{"n_layer": 12, "d_model": 384, "rope_base": 10000.0, "qk_norm": false, "attn_scale": 0.177, "parallel_block": true, "init": "normal", "init_std_up": 0.0183, "init_std_down": 0.00187, "beta2": 0.95, "decay_fraction": 0.946, "decay_shape": "linear", "batch_tokens": 131072, "train_tokens": 616100000}
MLP neurons of a small language model. Each row is named by its layer, matrix (up: input weights) and neuron, and shows model dimensions 192-383. Each number is 128 + 24 x the weight over its row's rms, rounded and kept within 0 to 255. Numbers have three digits each.
After each neuron's rows, "fires after" lists the tokens most often just before its 100 highest values on Wikipedia text that the model never trained on. A number after a token or word is its count.

L3.up343:148110125184141144119130117133116140131090108102149163134135132128098137132153097126161147161129113147143142100108144099124125166139087134124086109123161113149155123094144173161131125119124145123139155145137108119143113078124070117151113076125144121136110129086105134137141130114130160161086119111125164181121120133116137103145109117131115155071129128124173104098090130174107129145113133090114127107103077142142151102118158151131127143116137149128105130098158163121116135140125135090100129146170148170133139086140115147106110124131089060135116150127109118186119126129147103125
fires after: " a" 17, " A" 17, " an" 17, "e" 5, " and" 4

L4.up2:110198102124171130124152155112132117164153121122133116172127101075132137137170146128138121124085146103142106155157146116112156136147119091091124148125151097109149128173141122131157134122143155102135117112139128131140105106153133142154110156153135110103146116107107163095104106162159124118135160090091154104090147166122123101115103067100160163088139151107153144095136149155112125128109127089106090137140091120152138137125104145140086182114168103124132157152153149120106106154183168108109118132129147119102102103134139156118162134108108092150127119121104144149074133152145170075
fires after: " to" 19, " Az" 16, " in" 15, "On" 8, "In" 5, " In" 5

L3.up1045:154158109117110141113146127121159156146158140113135130115136114118159132133143154181166102117072157100124133127132127103148145136127121171107139144128129158139121119165097138091103162122083103065110148131170129107146083101104122128093158129121132115105169114100139146114140126147115128133098109117153107159152144150156145118125099133133115136104123162090143144097158106119109110083116124157148108128134093168140096117120119113130146156160117102117085127136180143165112125132158090133146109101097096151129187144117150128130131104147173105062143130102090145147151085131110157123
fires after: " January" 15, " May" 10, " March" 10, " April" 8, " June" 7

L3.up1448:123113085099099152103157146149138125149157155124142147120112145111137135119125156123130107130107143136157163156158131122119135154140052134164118090133097104126137112168120123129123173138147108105093140123120104163148114114101123132133105141146117158127124118106133127137102110094128133137107120136137175138125152138148125136132143112112125140138149083119146164134118103157169121127140125126137122131097118165137120131148137181104121150144119128113179117106136140095132167113145093149165139107144124082136137104131118061079128102158148093075139152183104128174134142118128108105
fires after: " |" 53, "," 27, " —" 5

L3.up396:130125134116130173141156138134165137126115094136165141138072123128126133128156123131178114135138093160084157105110149117109155116164120152131082130145113123117135142122122121132120161119156087084105142114145129121118089109148096171173082135099151145144155191135137135096095143156086141111110138115119134139146126146168127105115098147110152126121130086126131141109128167131143145145107175114115135135110146146169091138151111140136117123106135114113146135128137133152121145112118095139215137106166148120153118168148120158135115127146119134118123115129106189148134112114127121134
fires after: " L" 23, " Ar" 10, " l" 9, " R" 9, " r" 5

L8.up901:109100133139096124085184128135166131156146087132132124133088099111155125170130127147101137141117121160120162159113147102128175158093101095153162123146146127117148122111164128078135129104169130143116137104166131133178097130145133146114125171115125152093141138118144140105164119150104090149092155105131145187127138174112128143100129116112116171093123103119144144092165129103114120093146140153158135143091104178128147140134150099134143138109140107122118134128141126125137140140145111137151127125108087116167137132138149132111123110116152100133120143121075133132137116144102116168
fires after: "," 41, " Y" 12, " G" 8, "~" 6, " and" 4

L3.up1374:142188100180126100120097141149132112133096108173198168145114110114135156153172128095105114109097154143140123159108132140078111104124119117123119156127121101125081092176129120129119127152152112144154127109151125109147135084120150124152145127150145116126135136153121107113120142167148140101111147116072079160123115148156145131107099078129138097102124108111152170116104131117104075114102092118116124124143138130091147100138109137119102127130125173141092137141103136140130121139137151113161149086109171112151120126137092123084160134136177110118125158133100120132130126094088128115
fires after: " on" 62, " to" 20, " On" 6, " of" 4, "On" 4

L4.up159:156149130079106096130078102134130128125165092162162145161128154140081082089155134119132124151131114118137117127126106141105127124089099115112143176130144104163144159096152122144103112114115139111148136106174147091122140112147096138113108119105127149088156133107128155132136126156149170119101115124133135133128135135135131092124094117160132115161125124082137155129167118105089146133165118132130152127117044169104142122134093157149124111104124124139112129105108142117113129103121060097085139137133135123146123141149148148122114102121143121115129115135083150115137130121130135158
fires after: "," 55, "-" 4

L3.up217:110151149149122113099155155094128123149088116153139132128114119087096128178141190115105151151117134158152141175150130146121136178144120133106127130135123129125140116096107148155101130113127201074139131099155091077126103102125048120130110142143148172126102141107138124129086071152057105137110116099132176155168128142103130144137113123148123094140105092135135143102101097166117155130141136139119107118128086172150135112142126153137122165145127125123128107104131110114080125142170118101149114118147161141172158113121112094131133135120130142119079146153102119143102112122146142086
fires after: " A" 18, " a" 13, "A" 9, " f" 8, " m" 5, ":" 5

L3.up825:129131079115096154151173128127128102120139131115174123077121107113145131127161150108105136174115119161115132131124121105147114117121117132122121152145138110100147084113084130129123129128096178099114123103139109131140122122097114138155106141130105169151131138153126139134155098111093142143129115099146148163135145167109118094182102119122121159132117113109123176148123172168149131135135170098136154109124114162119114144164085078116134178122170118138101061164121109141120142146124167163144120140159136141101139140127120113110143096118156127101131099176117144137110133140102103164
fires after: " Ch" 21, " H" 13, " W" 9, " T" 8, ":" 6, " I" 5

L3.up1365:146163119151069141186140149165101129143139090169127151151116120142112148104125141158118122134120141146081169096124120131129144121116108106135150123115112163128127105098125158173128152099122152132150105156144075090119123133140126126101110103154151122154102101103141185092143094090108138150131142129108105158112131171147123114142064135169143169147136114112169147118133099108142118162145124105145127103114131134101148136131111172111136166111105098160146094126118129132107123102121137163141155136135101113142159127123093089143138121139139095156062159107075151113135151098111134105
fires after: " and" 23, " H" 20, "," 7, " the" 7, " so" 6, " With" 4

L3.up1034:139194152128102096169160155163125124160133105148149143112112086065153130128105146121119125096122138151076134117144139083132132131112119094105145157094112080103107136176088178124127102128097145111104133082125119068117075097143169090145149136167160120157147123129121150112129094142163133140146140101108128101132144134147145087088120085099175151138140155104122138123118105146129105098153136113150138126157141128106140149139130095121159143168124106170142153134101101144125127138130180121155123118130094118156130106140071184108133117094161098127120139124079132116105128153093095122
fires after: " on" 44, "On" 20, " On" 14, " to" 4

L3.up510:108152099110123141140114098136143127145130137133179148123126149099136108118169123094115120126097131117099175169145147085122161107113111085140151123125166104091148142161143108103126109117151176154127138116170108133133135097137139114149100144101123148089137114104140155114133109173063123111131146137113125154118162138143128126160136111093132181141069126116143148145169153106143120112149126122128132113129138136108126129132083100118084119128153106129152086132107107120112156112161090095188184151114110078133140116138090149084110137149147089142127165103069127130137146107118148145
fires after: " to" 24, "," 16, " in" 11, " (" 9, " from" 8, " of" 6

L3.up365:108164108108097136145166126089125131140106130103142148120109130143148123152132117111127095150092133127095177107100125142120156127148144128145163144116146110120138140108129177151132136122101140148133141127138112131117112077123097117127101082121149167128124165117120149135130126112144095119114106143089143166101140161083149142128153104071110109164107105124199139099107122124111093142119185145121130137090082141160124150125135128120170133090142143126136105138128108126133172085166139091124181079172158123145156122146064123129144114118100113105116125099052161171095155119139131116
fires after: " as" 32, " (" 16, " or" 7, " a" 5, " and" 5, " an" 4

L2.up1315:171127091191107094142117110145120120136162109134174123054114122123136110139129154101119120152096115093129138151127117118125128169145107116130120166173167124117121093170117119129151156138147120116129123129139135147147093114139090145117099140136136124139157123086089170131139114177086133126128152101158119107184103158132127129130100121126137136102129131079110175133109171136144142118109143109124106135105107142143151129175116121138119128113178128150083091115112178146105157131154127149130100182158106137147125125112115092136164097139163142155097138153119161121128119124133119117
fires after: " H" 23, " h" 6, " L" 6, " n" 6, " Ch" 5, " Arch" 5

L8.up346:082201107152150119172140153145109139161143131121104107130109144111075152150092102150108096101129124135112117160090116127117103121092112103130115148114112113091140103114096106125161124138123075154166100104105107148128115144159146107133129083128110120128143151123108104121118116169137113114120138112102117112135159175079159113139142132095123144147122100121110143140127151161125128139122093153165102120093083107070151116155100148117114149102189136130103099131113099124132155143130145168121134142132128123117113169159104172089165125112177152125098127134113151151151107132143118113
fires after: " |" 28, "." 21, " goals" 6, " (" 5, ")" 4

L3.up701:149162068109085116142135144159112131143124111114154137102110119148141122121102125130111109119169111123053123143144141151137151144168152138124137112160125131132157146132065148128167140117147140123189131111149099070143093104138113117131122132127160170102137174108104138105149120140158124100172100134120119125148148134095155117125143075105174186127136104086178132133084168106122111151106176089156138130086099137109123150134130102149169121113111144122106145162169106109114125113115180114164170139130095090093144111127119141121091115174113133138069101121092150124165148143084128117
fires after: " the" 39, " and" 16, " or" 4

L4.up648:135137130093092115119122145135139131121140112122177108174089154099144106152131121161101122116118120086105093151160121123152172124186112115114140141129134134075131116115112182124117112083115099145099133125138103116132130145155069127115163123105162141112132098092126113104136107078138135140113103119155107134175160131140148155175139114091115144124132116108157122088118124159114137117159138143191137139133091154113132135112138102083136128167178124182115144103190119084119073132122103112133135140132104136169127153139116099110171106136108122103126098097069156122132146137074120091
fires after: "19" 15, " in" 13, "-" 13, " 17" 7, " 18" 6, " the" 6

L4.up219:125125155121124118114154127114144120150147146104175150151168126127077144126132141133121125095140105120078137136119136099141135099093126081143113096137141102100164126139145164151134130121142101151140125113111089114171121111113158122153122096176117109092111123144127143100138106164110153104100175121107133109154153141108148135159125126166142135146119131105124123112115175093174122161158132145155153161110087115131096135152126154141115117084169128118058115152108109130145114117102116102170121137122139104123101139118102146086130062146130146118150154119096131139145157106134144099
fires after: " |" 34, " (" 11, "," 9, ")" 6, " /" 5, " who" 4

L3.up258:121153121129086120139154125157132150148128091108137139077107146100127090151128087131099137127102082137123103136144187133134093141122109084091114139128125139151147153087126141105131151135091134110130156110167068153133141121131091097183149156122150126086123049133128126088107125119174166128117119102131147175139144171150132121115139086104155154129133139127146121150149122139080127138135123116139133136117112140103170081139088088091154141143139125137156119130068105123127174189158134118162165125142126096151134149130115133107179134143151136135140106169117137126135175106115153080
fires after: "." 22, ")" 16, ";" 9, "W" 7, "E" 5

L8.up1140:113164131124087147172154146137128129175120121156134135097118124119152180095136065144125122132047114158118134143045128116142124149127126142117146110130108132098111125120125111125132137139126133125132102114128105167108143149159115104144166097116136137110121117062120178106139125104097149133130170110122105138141146117148135042135081135125101125105121133112136130116158143101152104150143121110131119115097136135103108111099081153127130121096123111140118141127124122164135140118117114124163168140116120123158130122122101101101123111138139130145154138120061114141104131137119090124
fires after: " |" 51, "." 13

L3.up110:134113157149153122108106118125127148115095123124156083093166155134164119130103125141116130082135138122107158159144147111123172116131166143162092120141141160127129158160112148138104179135137137137163066099142106184115134110126109163096152106130122133133141110119094124122143069117110136151121128093116109105137124165131129151088097128132117126134125108132151160124147138144135088096169131107094172153088127162143107127125114098107109136142098123137132076110166125125145111105124109126115127122113115151086116091134122122135123120163117148119134102118101135107145166115153178167
fires after: " =" 27, " a" 9, " N" 6, " American" 6, " became" 5, " the" 4

L3.up597:124166136101090135145072091153125111139114104130171158126131122119109122101188165103070124123079114103154155161152123106154122146135114093157150141129135144114110116104163157130151110121100135103121162136150086123128112086135125129106103160128124157105131076084113148188106110153133153147145103125147116150139165151141119174117146173124121153169114118100173180136167102154131104165129108120174084099123134155121142118135125096087137140122135134137148129115153140135114133097141082133163153105104140113128135144107129133072167138146166133109130136143080155159174148100132106102
fires after: "," 60, " (" 9

L3.up437:088152119081150104118135078136166132115089136091167142123136072090118129151182144143099117148142105130126159126146135090133093143123064085111106134161114181110141095105120153147110145125128099129142123112160073120142100117132090124105112078130120161120102141116093103102105101095137140134147152107110142189163129131120152114130148116106153128135112080125130106122163107125105116133075155155128138110117103152165107124130126092126129116120122120136097141142132139123147101138102173105135146086128124133107103147139121155147092130130127154097141144165127120141154141148097146110
fires after: "-" 25, " (" 14, "D" 9, "\n" 7, " L" 4

L8.up140:093137088138108119132168137156159154118147113095123121152119152108075156114122107157155135083113098164125107138147124108123142144105107132108144163129127096080141134072144104131153078133153127143092079130104141111181136090096146132118127142129117128135102105158127116089103083141150114125118105149116143125137139153123137146133142153143159134141140133129119133114103180142098174152098132162161125147113124155084149077122114100112137143148151113114126138125139099122139113097111158145151108175128125169111108141182152151130171139135143097103146115119098140129169125104156111135
fires after: "." 45, "up" 8, " |" 6, ":" 4

L8.up1219:121156078115113163178136099103161166125100108145125085126074161090123139107120111152154159120155085164118119144138098101132109117156096106123170148108109155122140121143105147158103102169097128123147132143113067150131090151109131126124105116105100175116144107116138097113168086115137142138122137116105161180100125143141141099117134153113141128115107129124146143101158130155137138075127125099163145152099105166114128130122117105095116099112135116122137154132090140107109122123133120099168153116135070090135141136158133133105122142129198131114117163132139141135137132125128147149
fires after: "." 43, ")" 5, "-" 5, ":" 4, " |" 4

L3.up1087:116115126099069133111082153095118136132109126129115145166137166083145152137199154104108121089123096149126110127123133089109117149089035084117129157149140089127157123104123150103116116113126102126132146102136122102144145121126141118145113147128152094074131082129134171119139087146157152115142118131092103174170171133155141162113122100151144128141137153119146133133164096148135139096120170103122122107118115147125139086141092086077163099130151169127139123130121148134128092107165095097137116121129118139143141091135122135097143112176129128074155130116094138111172118119112174120
fires after: ")" 42, "," 6, " States" 5, "\"" 4

L8.up352:088189101131143125108140123106115095117151098112123127118120143125135106102106117114126179070128110152147187150134128173099139129078074103127132137083135112129155108072096101072105161134115146142120133086135091159114133096124176146157110142119126137121122136158152155122121101189141121129119116149123140168134142173177123153124082132150101123135125138116132131097120163148125146130105136169117081143096101137138129084134170146144125130149154113111143141103144113135089111145149155119125151181125128125151112087144115157140160106123157112125143167118095120141129102126141078123
fires after: "," 27, "." 19, ":" 8, "h" 7

L3.up674:109161110144091138135126112103117119157115080132152131135144157092133105129109155127127118182138166135078130173142129126135144115146114081124139099104166093113134116134122201109138103082102150151150117117127134157141115124146153155134132153119119112115128096124111155094095114108153120114165125117137117161111165135150132140099093125130146174142122130112124137138132144194132104124123132174148104131101119112131157149106134121078111112101134133156136138127116178111130148120126134138145169156142131073152116109124106111060160150125124107113118120143090157140138130095092150115
fires after: "," 57, " did" 6, " may" 4, " does" 4, " in" 4

L4.up927:139125114144140082129085101098141075169117140108132135115108125128126153120154138139105164115108167148124155113120187110125111176080084097063114164141136101140150101159136140134071136131098113110133141097122106143127154144114130108158130104127120144111143116087111149129116098139114120161125120119112150120193122136148111142138111070120152101145140113110154142115136143139126121105102118121133088152119108132138142135175108112128146133123165134145084163134099123148123119119104113125115175127171154088128122068144108158124163092140108123102122177138126134137159133130099171146
fires after: "\"" 31, " A" 8, " an" 7, "An" 6, " a" 5

L8.up647:123134099137107122144111105120120132112100157155150133145142130127083133100102115133137124115124119137166145147100139143120132156123110125104168164096102119122111142083121139119137143150197205155114128129114129130123143116091111076107147144111149138058146089146132100116120109164114153141118114153109118156132160133128116169123119130134132116145111133120147167155129098127115134128107139131138094117138126106097148121121131117074147106165119162109140105105125104104139102091141097108146138161114107135133126120130105132117198168162143102126127109100098096141125167089138090068
fires after: "-" 29, "×" 23, " +" 6, " |" 5, "\"" 5, " -" 5

L3.up185:149155124101101165119129120138121137123144102127119121108114139101097089112142144123121114148123103101107137117141126143100186154143145126119186117163115145097131123147112149140124124172107112100132153111172059106159125112138153123144103138122107168119150109119137136136127120125082089166118112110117155154105159126131166131096152132131123180115094120102139208105132134152118128142115122095136137144115095169132107121146154089133160182171116150168138144135160124175141137103140119084143129146133101077139156154135123129142108080139167140098159126108130174097108068111092091130
fires after: " G" 13, " F" 12, " w" 9, " W" 8, " 2" 7, " 1" 7

L8.up351:148144130123108102152122125112118133118127083157147145133123127104120137117133155123094095123133111094109134153160155135077138170195097114120132130140110100114133125124128143110130153120137137138151113126112103107131117055136139086153119126168122109105125140154110113093163116160161153105124126141135111111161128135166141089146137119142134187127138139090135122108107086134152122154103141143149129138117144163165098122128085077144131172162164096093124119121137110126107129121107077101119109128136120098172129114110081139075181111181127118124123139111118130111135182186111170120
fires after: " the" 15, " (" 14, " in" 14, "–" 13, " on" 5

L4.up89:136106067119088126138154105112145137095099108124103165144107142129126135159133190162113153179073098123089131117142184102150147136123128093090106088112134097130151119109125164120119124117125122124117133086146097134114112116118124142153110104141144150120135120059133100140130114109120113133151125121126129153165125143173101113160101100101119132095102155121170141107141135125112096079123136087181166131125128130128114113114151147129163121121127139137121074092155109104112111146113132118130116125140145157133152108094116137152148124137152093118129172117112139120115152100088108136
fires after: " the" 31, " A" 19, "\n" 7, " The" 6, " his" 5, " a" 5

L3.up1267:161138108128170150118157105115109126146101169125135089088113170095112086101159154134123093157113154142140117124130112126098153123150115126097189125134089136097116104188140163102095129114191133089094169099174104119121134129108142099097194153108127128144149099114093136148116112075163092125130144135164127145122144138103144158130158087109134130145121108125120176133112110156127157127125135140177090132129105163155101131129145114143089169181132125135140121110142148156123110114150135138116092110113158096086152143167109119159119107092134098109094146155134137090150124122107117148
fires after: " in" 46, "–" 9, "/" 6, "−" 4

L8.up476:139128157116124091155140162130125117125150111152130131185137088108169134130144140101120108131105115150144125155130161105128132133143106113120137094134093116098151137126097137135150143115091172161147132148144112144131116142163088101100161132153162165140112151095120155126131139106085143105147142123166132156104143142127121102115114121130105145062120121115176153151144129125144064122164113140138140116104102142118090131110099104159116127128117097157082195145145143076140142089197116111138122152120074114161143152118110106139138123111136095144122116111065088091134125153038137139
fires after: "–" 26, " |" 20, " /" 11, " 2" 5

L4.up1454:091166123105157172137088140142144141130162146127157127091116154130130130129148110115087124098139109104147115148185094101126090125114128080108119198185085162136143140125133136082111140172112131117082124102144121113140125113139120136109127106146164149145124141131099118153158104150111132105175164115154121118135110155122152134121158070107138142141114109122128104139163116138113166121134126121125140117076103162150107110150135090114133155135102141121153092114153112107104124135126164072114123100124096130124134176162095118118109113114170097098058102155121132152155115143125119132
fires after: "-" 47, "D" 9, "DP" 7, "L" 4

L3.up871:139123089119107128155153114129094145144121138187180130162165122107107118131133131137151134119104124162121103163110198139115128107149127107109127151107148103133126178171092109107137069122134114121136130135171111117130107112149151136113145142110123165101134128115145122111116129098114106078120174087101129112093122212113116143138127107151122124130061122139165151114176117091113120097142110144142096084127139157146113160107145134133093137162116121140142129123142101098118162169154112088145165118126205096143158123122104105106128124141185145142163110121097115131114101143160166108
fires after: " in" 36, " of" 7, " to" 6, " for" 5, " In" 4

L4.up360:097182131126127128150120162066135110148141093122149155140117148136119130167137148139140144123179144100134136161166180141118166132134158081123120103123105094152134144126088138100161090129147116119061128106156104131165099073157141117162131147137166118133100156127082127105129103171123128107119133107099124111119165155097145145139118066107115134127092133108149197156098163149090091112137160113140134123137084117109139109121097135146141179068143091145105136150124126132093124108111146097142123146134137116087146113129098144105116112134162111120115136140078140143140128144097144139
fires after: " in" 40, " In" 8, " from" 5, " the" 5, "In" 5, " of" 4

L3.up268:167152124112106102191132102153130131130107129124140180173112114101109154108133133128150128133121135110118148152099124106134153145157105130071148139098098130173133117149121151105112130113095156119110158124110128092128105103187115086126146128116156144128153116149110170123113103109191107136181101151134095127160164138134149125118145116122129120133121087104161141134093115159144168115138104101147091153133139114091129141141142135093143142125132139139172158122138133123120155135153134090148105174123132136139091116165067140125132111151107071104142109100083155123179132145123132108
fires after: " the" 53, " on" 24, "On" 4, " On" 4

L8.up1214:150125150106080119160132183089114127124109116148163147120139070106148088133141125106090130133126104118098110124103143122144146143143141097144128085114141119113141115109111149174123119126078180138174109130147125133102138140156128153130102134149108155139104143161146136109131144097086098173128169136121112163115156118158137139094097100104145154090109121113135158123143147100132089085164181101107187097118113145104105138118124113141125133097120098146075155123155127146135156126174103098139179166115117084132128099148113110120098125146113101123129103108064143118168182126099138114
fires after: " |" 23, " 3" 12, " 2" 9, " 1" 8, " 4" 7, " 6" 5

L3.up934:147112093111100130118135144095090106129153081135157133152130160112134116122153123126139109161114128107106178105140148147123160121125135120112130114130120130127176105120097146146151140160125140090120112122152091110146104116129071136151095093178113135142139123098121143120135122116104130142141150113132094138098145158127123139123105134100069123154109121118165124118081133155122127153170162115093145087127115152153124130140121129104063119128139120132127089129164090122092098104158116113104164172137147156123149081121127089094099084151153111123118143153119175087118138129061145139
fires after: " an" 20, "," 16, " A" 12, " N" 8, " a" 6

L8.up1200:127131126128162123112157140133095142172193108134139167121165141102097134151139099152129081116114175129116107112141199128123147125136115146112109150105094123135159116108120088131080154102100143158169088147149141140135150129157092175166186119162141115099132121149123154079155160120093106135124132168117107186137149124111149112137088103151117134146155138111121127126112102085124113146140124114153118128151112099131160130134109130159113164115132191148088123124119120166133124173144141117113158139084098152117120149185129152120139149156128124128094177121110124139092103152114122119
fires after: "\n" 46, " a" 6, " \"" 6

L8.up1348:147174109123121150146126094123221164171122163137148156158104106100133150117140107112154156116146087160117116148138167136106133120130108070107128130112149098110182116114128128137144127106086139134133074147115097107135148123163113106158160164129157130120092100108152145120109129140089101109107143116084160142169141171117151121141121107126121151107121131110175180110137184138137164136166118141163116133102124124174158124131140130126152146140140110145103104160079110112148128124114113158158139158149109160121138131114098093108136128130148102133108151146104144107158102115087137122
fires after: "." 61, ")" 11

L8.up790:147099072132089114175172122089148095126118085129161120165112144125129167098113093107125093143076140158132147136102148122146154107076111157090107117117126150111144120132126140128157115118135177117163134107115142163133118124128097083108139159156159129152112111110132152073134113127109131141109115150092116171165116145167123143124108133123128134131144126121170149133124126136135116131104114154150127154118124129147157145110109126104159131178093072130095137125137125109099139119152141144156144125144116196138134121131119137099157130142124097124126147109079119090121147102124113109
fires after: "-" 21, "|" 13, " /" 11, " |" 11, "," 11, " and" 10

L8.up704:109145125161114160198113156139131131146109111181146110123126146112099197119127035143141121125123093133112140161129122112127093125113138133111130116157083098091131146106088144119145109098125094138164092112158112158146150106144106102109130074138132129128111111093117155132160104114110131090142105114128093110112140118132147057172102135130152124120132118102115130154123143131144130173122122120156126129104130117087111132102079105143081128122173119128108141157147123079155089123117094162098147130161120147149112125146116128101134130157146124165147141165099123101140102087082125123
fires after: " |" 24, " 0" 10, " co" 9, " " 8, " P" 7, " Co" 6

L2.up271:132130093113093149090135130118103160134119123129177145102121131134090068138164127116126117138082135124106090153106153149127105178133086134080146151108131155159129121158141126125113135123105127118101136119118082158133141106141123127141131148080149152089136134144148112172142124076076128152137125139136119139151148155134114153121136140110178153129137135122142152120166123142084126118103123130095128125154154185110161105115102095122154136152117080119162165094115134140104157140141182105176152147135091119155146110146133149103170106099129088070142169149092125175129123073111129115
fires after: "." 21, ";" 10, " 1990" 9, "W" 7, "E" 5

L4.up963:144147133104115140107114089125112150176143139162116101134158147136152138080156178118135096134102146087131139118168123133123142126150122103123173144138117143152101113120116156089136153137111101103113141125103128089123118089118121077107118144104125161119164108115118118132101115121145124105136175148154126110154170162156148174180132109118133124131120113131172131133138117124128107116133152130148165118091134204160139087117151093129144150113145104120074133088142100114096117095132140120127132110133108117112140129157121112096139121150149076110118144114109147120097140125076145138
fires after: " in" 50, "–" 17, " (" 8, "-" 6, "==" 4

L3.up533:089147145122119138079119105153135132132178131082123106129150142094125103127194136125163109118112138124126146095123179100107129160117123131118109147098172136168147115107126117109113109133139076081123125119125141104153093076128122161107082117120135142083129137093138121109115115125108123118134143131118126147117157141138149144087111122148164136151126118105119144134101109118123130078147147149144141139118151157177149091126090083164082158152152089103140143095188069134126137162159140094170141175115134136149123154118118140108118122114154077093178130110106152139115085115123151134
fires after: " January" 10, " March" 9, " February" 8, " April" 8, " December" 8, " September" 7

L3.up1262:081140114049123128124181117120111124164137128135156118130114113123094111142124155194193159131103146136113155168108112118142165114103115103089159118118140132122136125146146137115123110114162126131114150134140107142170122128114131145105087155161115143116095107113112170075175120095157114133139127102112158126121159129101135119145134079083119156126057127111148138124122150120083095127160118170159109147119085138097135130121113113133133095096136098156095127143115148123105118103162096113116145120145140112159100094129075136101154113137151117137103137137082171150084141130131100119
fires after: " the" 24, " was" 13, " be" 8, " in" 7, " as" 5, " to" 4

L3.up1260:118138115088108099112134103156136112102138100137153116128094145128058141148119130151148156134160136143115150157151157129085164136099100152126130138110125085114136124088137127108108113150106077134100124142108159125170115141170094134129123086151165126104148181104116124112149110174113098108134116127116144173178135130131159092136128139122109134103117099123128114112145140150116120158151140146102140113145122120145097094127121156103155127123130168176093125118162168137134145095103091135164168119157082121144102151122142109112079091137155133091154133137131157142152109080140114095
fires after: "," 30, "E" 9, "W" 8, " |" 5, " he" 5

L8.up1099:121117139103167115159139125127121144128201149127106139094130158110092131135112065131097128124129142114117135115151177134151146117148133090136152122109138133115101120148157104127169127133133125161119097114150122158137140118156112151166121075136115170127119094127122149107153053176135172116154132122143089103114145143142173088125141100131130141168105143090121096130189169103149110089091153132120162118098139127111093107123139118132133160112116111102148112147141122144103154175106147127134120110163107122142125128131122198112111103143156125116154148147118139130117126092095157152
fires after: " |" 21, " /" 19, " (" 5, " 2" 4, " Second" 4

L2.up126:139157115151143174117125115099123167121126124184123104136066100100148121137140142091138147111117160153147125126098120122099118121117124127098070129183104136149134165134132153116114159085121135093143130100125094163133090134111107123143083162134134156192063147117132122130159126128105128089130154094116162142142140158155149089154132118112093138102138105121146163141164114111159112105130151130127132153090145137103113109136130095096172157113125153138121143108099131090112106202101138169159122107115147104126135164126128108124161114156151141151120108180109151153132120105096134142
fires after: " W" 21, " d" 14, " ins" 7, " w" 7, " l" 5, " L" 5

L4.up358:131145137095125137144109151149134117123158116140182091146164155103130146091131141106152124112139101094111112136131148100164170120173099132106123131142149126095149127111093163111060148136137078159138114145115109073134119107150113118113170089127124151101117134103118116089107128095168112137157112124139067120158162132135152139128174092130181178135116132107109126150145109155079122132105109153158154132126115171152169133112119084114141104121120135116084145106196109053112108143124138129165151093113079137148064111185107126136101122168114091111119149151115162129143125130140141102
fires after: "-" 17, " the" 17, "===" 11, "19" 10, "\n" 8

L3.up1213:147114157138132140151123104140177109158178123129136133141167148073114151102113112140141128151085150102134170104149193174053151142096092134110123116137110112091198162125158144104079124125170155107115135146111152096140141115125092126086133085147152111100125141110086127115148107139105106139135146120129138179171150138120110102188113127137130121164152159116131157135097120190115158154108154125111103149107096132154127093131115107141129127144103175096163106095138115118132115114141156112115141113132095183099138148089094112082142113141150137124128165109126111097114114123097120105
fires after: " a" 56, " an" 4

L3.up174:104140100131113181120173116106118160115139109116127106103112137133128141155132123120128114143139105094133105129157128121107128117109135118109102141161133162138145118141143115084097127164083155109120142100140090089142163099159124096105153142130122131167141145121096143118140113154116140098156150146138160157171114165134138107098175106136122147125152169099144152137141119119160070124142130123119121129107097151150113109142085104144165146115123129106117124108154114122145160153095143106139117144111113136190139119134128118131112081109158158112109095099134139117133094155104094158
fires after: "T" 17, " T" 13, " W" 8, " St" 7, "H" 6, " H" 6

L8.up1405:137145150142122092131080106096120146117108105122131126099149112108128120166145112090159120194121124136132158151117119144109193124124146128126171160159083110117162167094134104082122140165158123139136155131124136132128121132153091116172159131117142154122134141123107082118140124087113104135110154161122131161123173143140125127130101135101141116125127103125110158130140145128177152176137123108106171138082122172113142088102087126130137121139117114128139108118168071113129138093114094176149090162121098135109143134086142096097083132126161143125093135122123142119169116160124084103
fires after: "," 21, " 4" 8, " 2" 8, " and" 7, " 0" 7

L3.up1123:152162130139163095118143182152099118130133112167161095152139110057123100145134102125135147139138177127128140134140143141143178120168135150135115126138110098158175145141076141164127093125073152131150126092159106135137080127186094152163136117164188157146107143151092108138123144127141112130117135129114151106188168131111154076120127108116153163097106115117140135106128137143115078133164114097121132132118119125136082124158140140144133152112124168192111093148146114135079124120137128084089164104094100116129113092121079110112148116101120097140107114122077148123104139142127171126
fires after: " the" 34, " a" 14, " his" 6, " The" 4

L3.up593:070132078152115132165127105146086146153145118150123121149068141111139126144098162095154164103125099159140148151168123152098179115113130151120155149113133167119126152146126112114120154135099146109138100110161149124119094116129093157140106135145144148137155115120155112146175090121114098106134147131121204141108131144079101144096144113116118143106114136154165181111135118116140075126125167129123172152104133141102096136133128156093151147123121120161160102126152094118135143106105085118144127147149157133074148087129097073133134131144139146142083106132131163168122108138122139170
fires after: " G" 26, "H" 9, " H" 8, "j" 6, "st" 6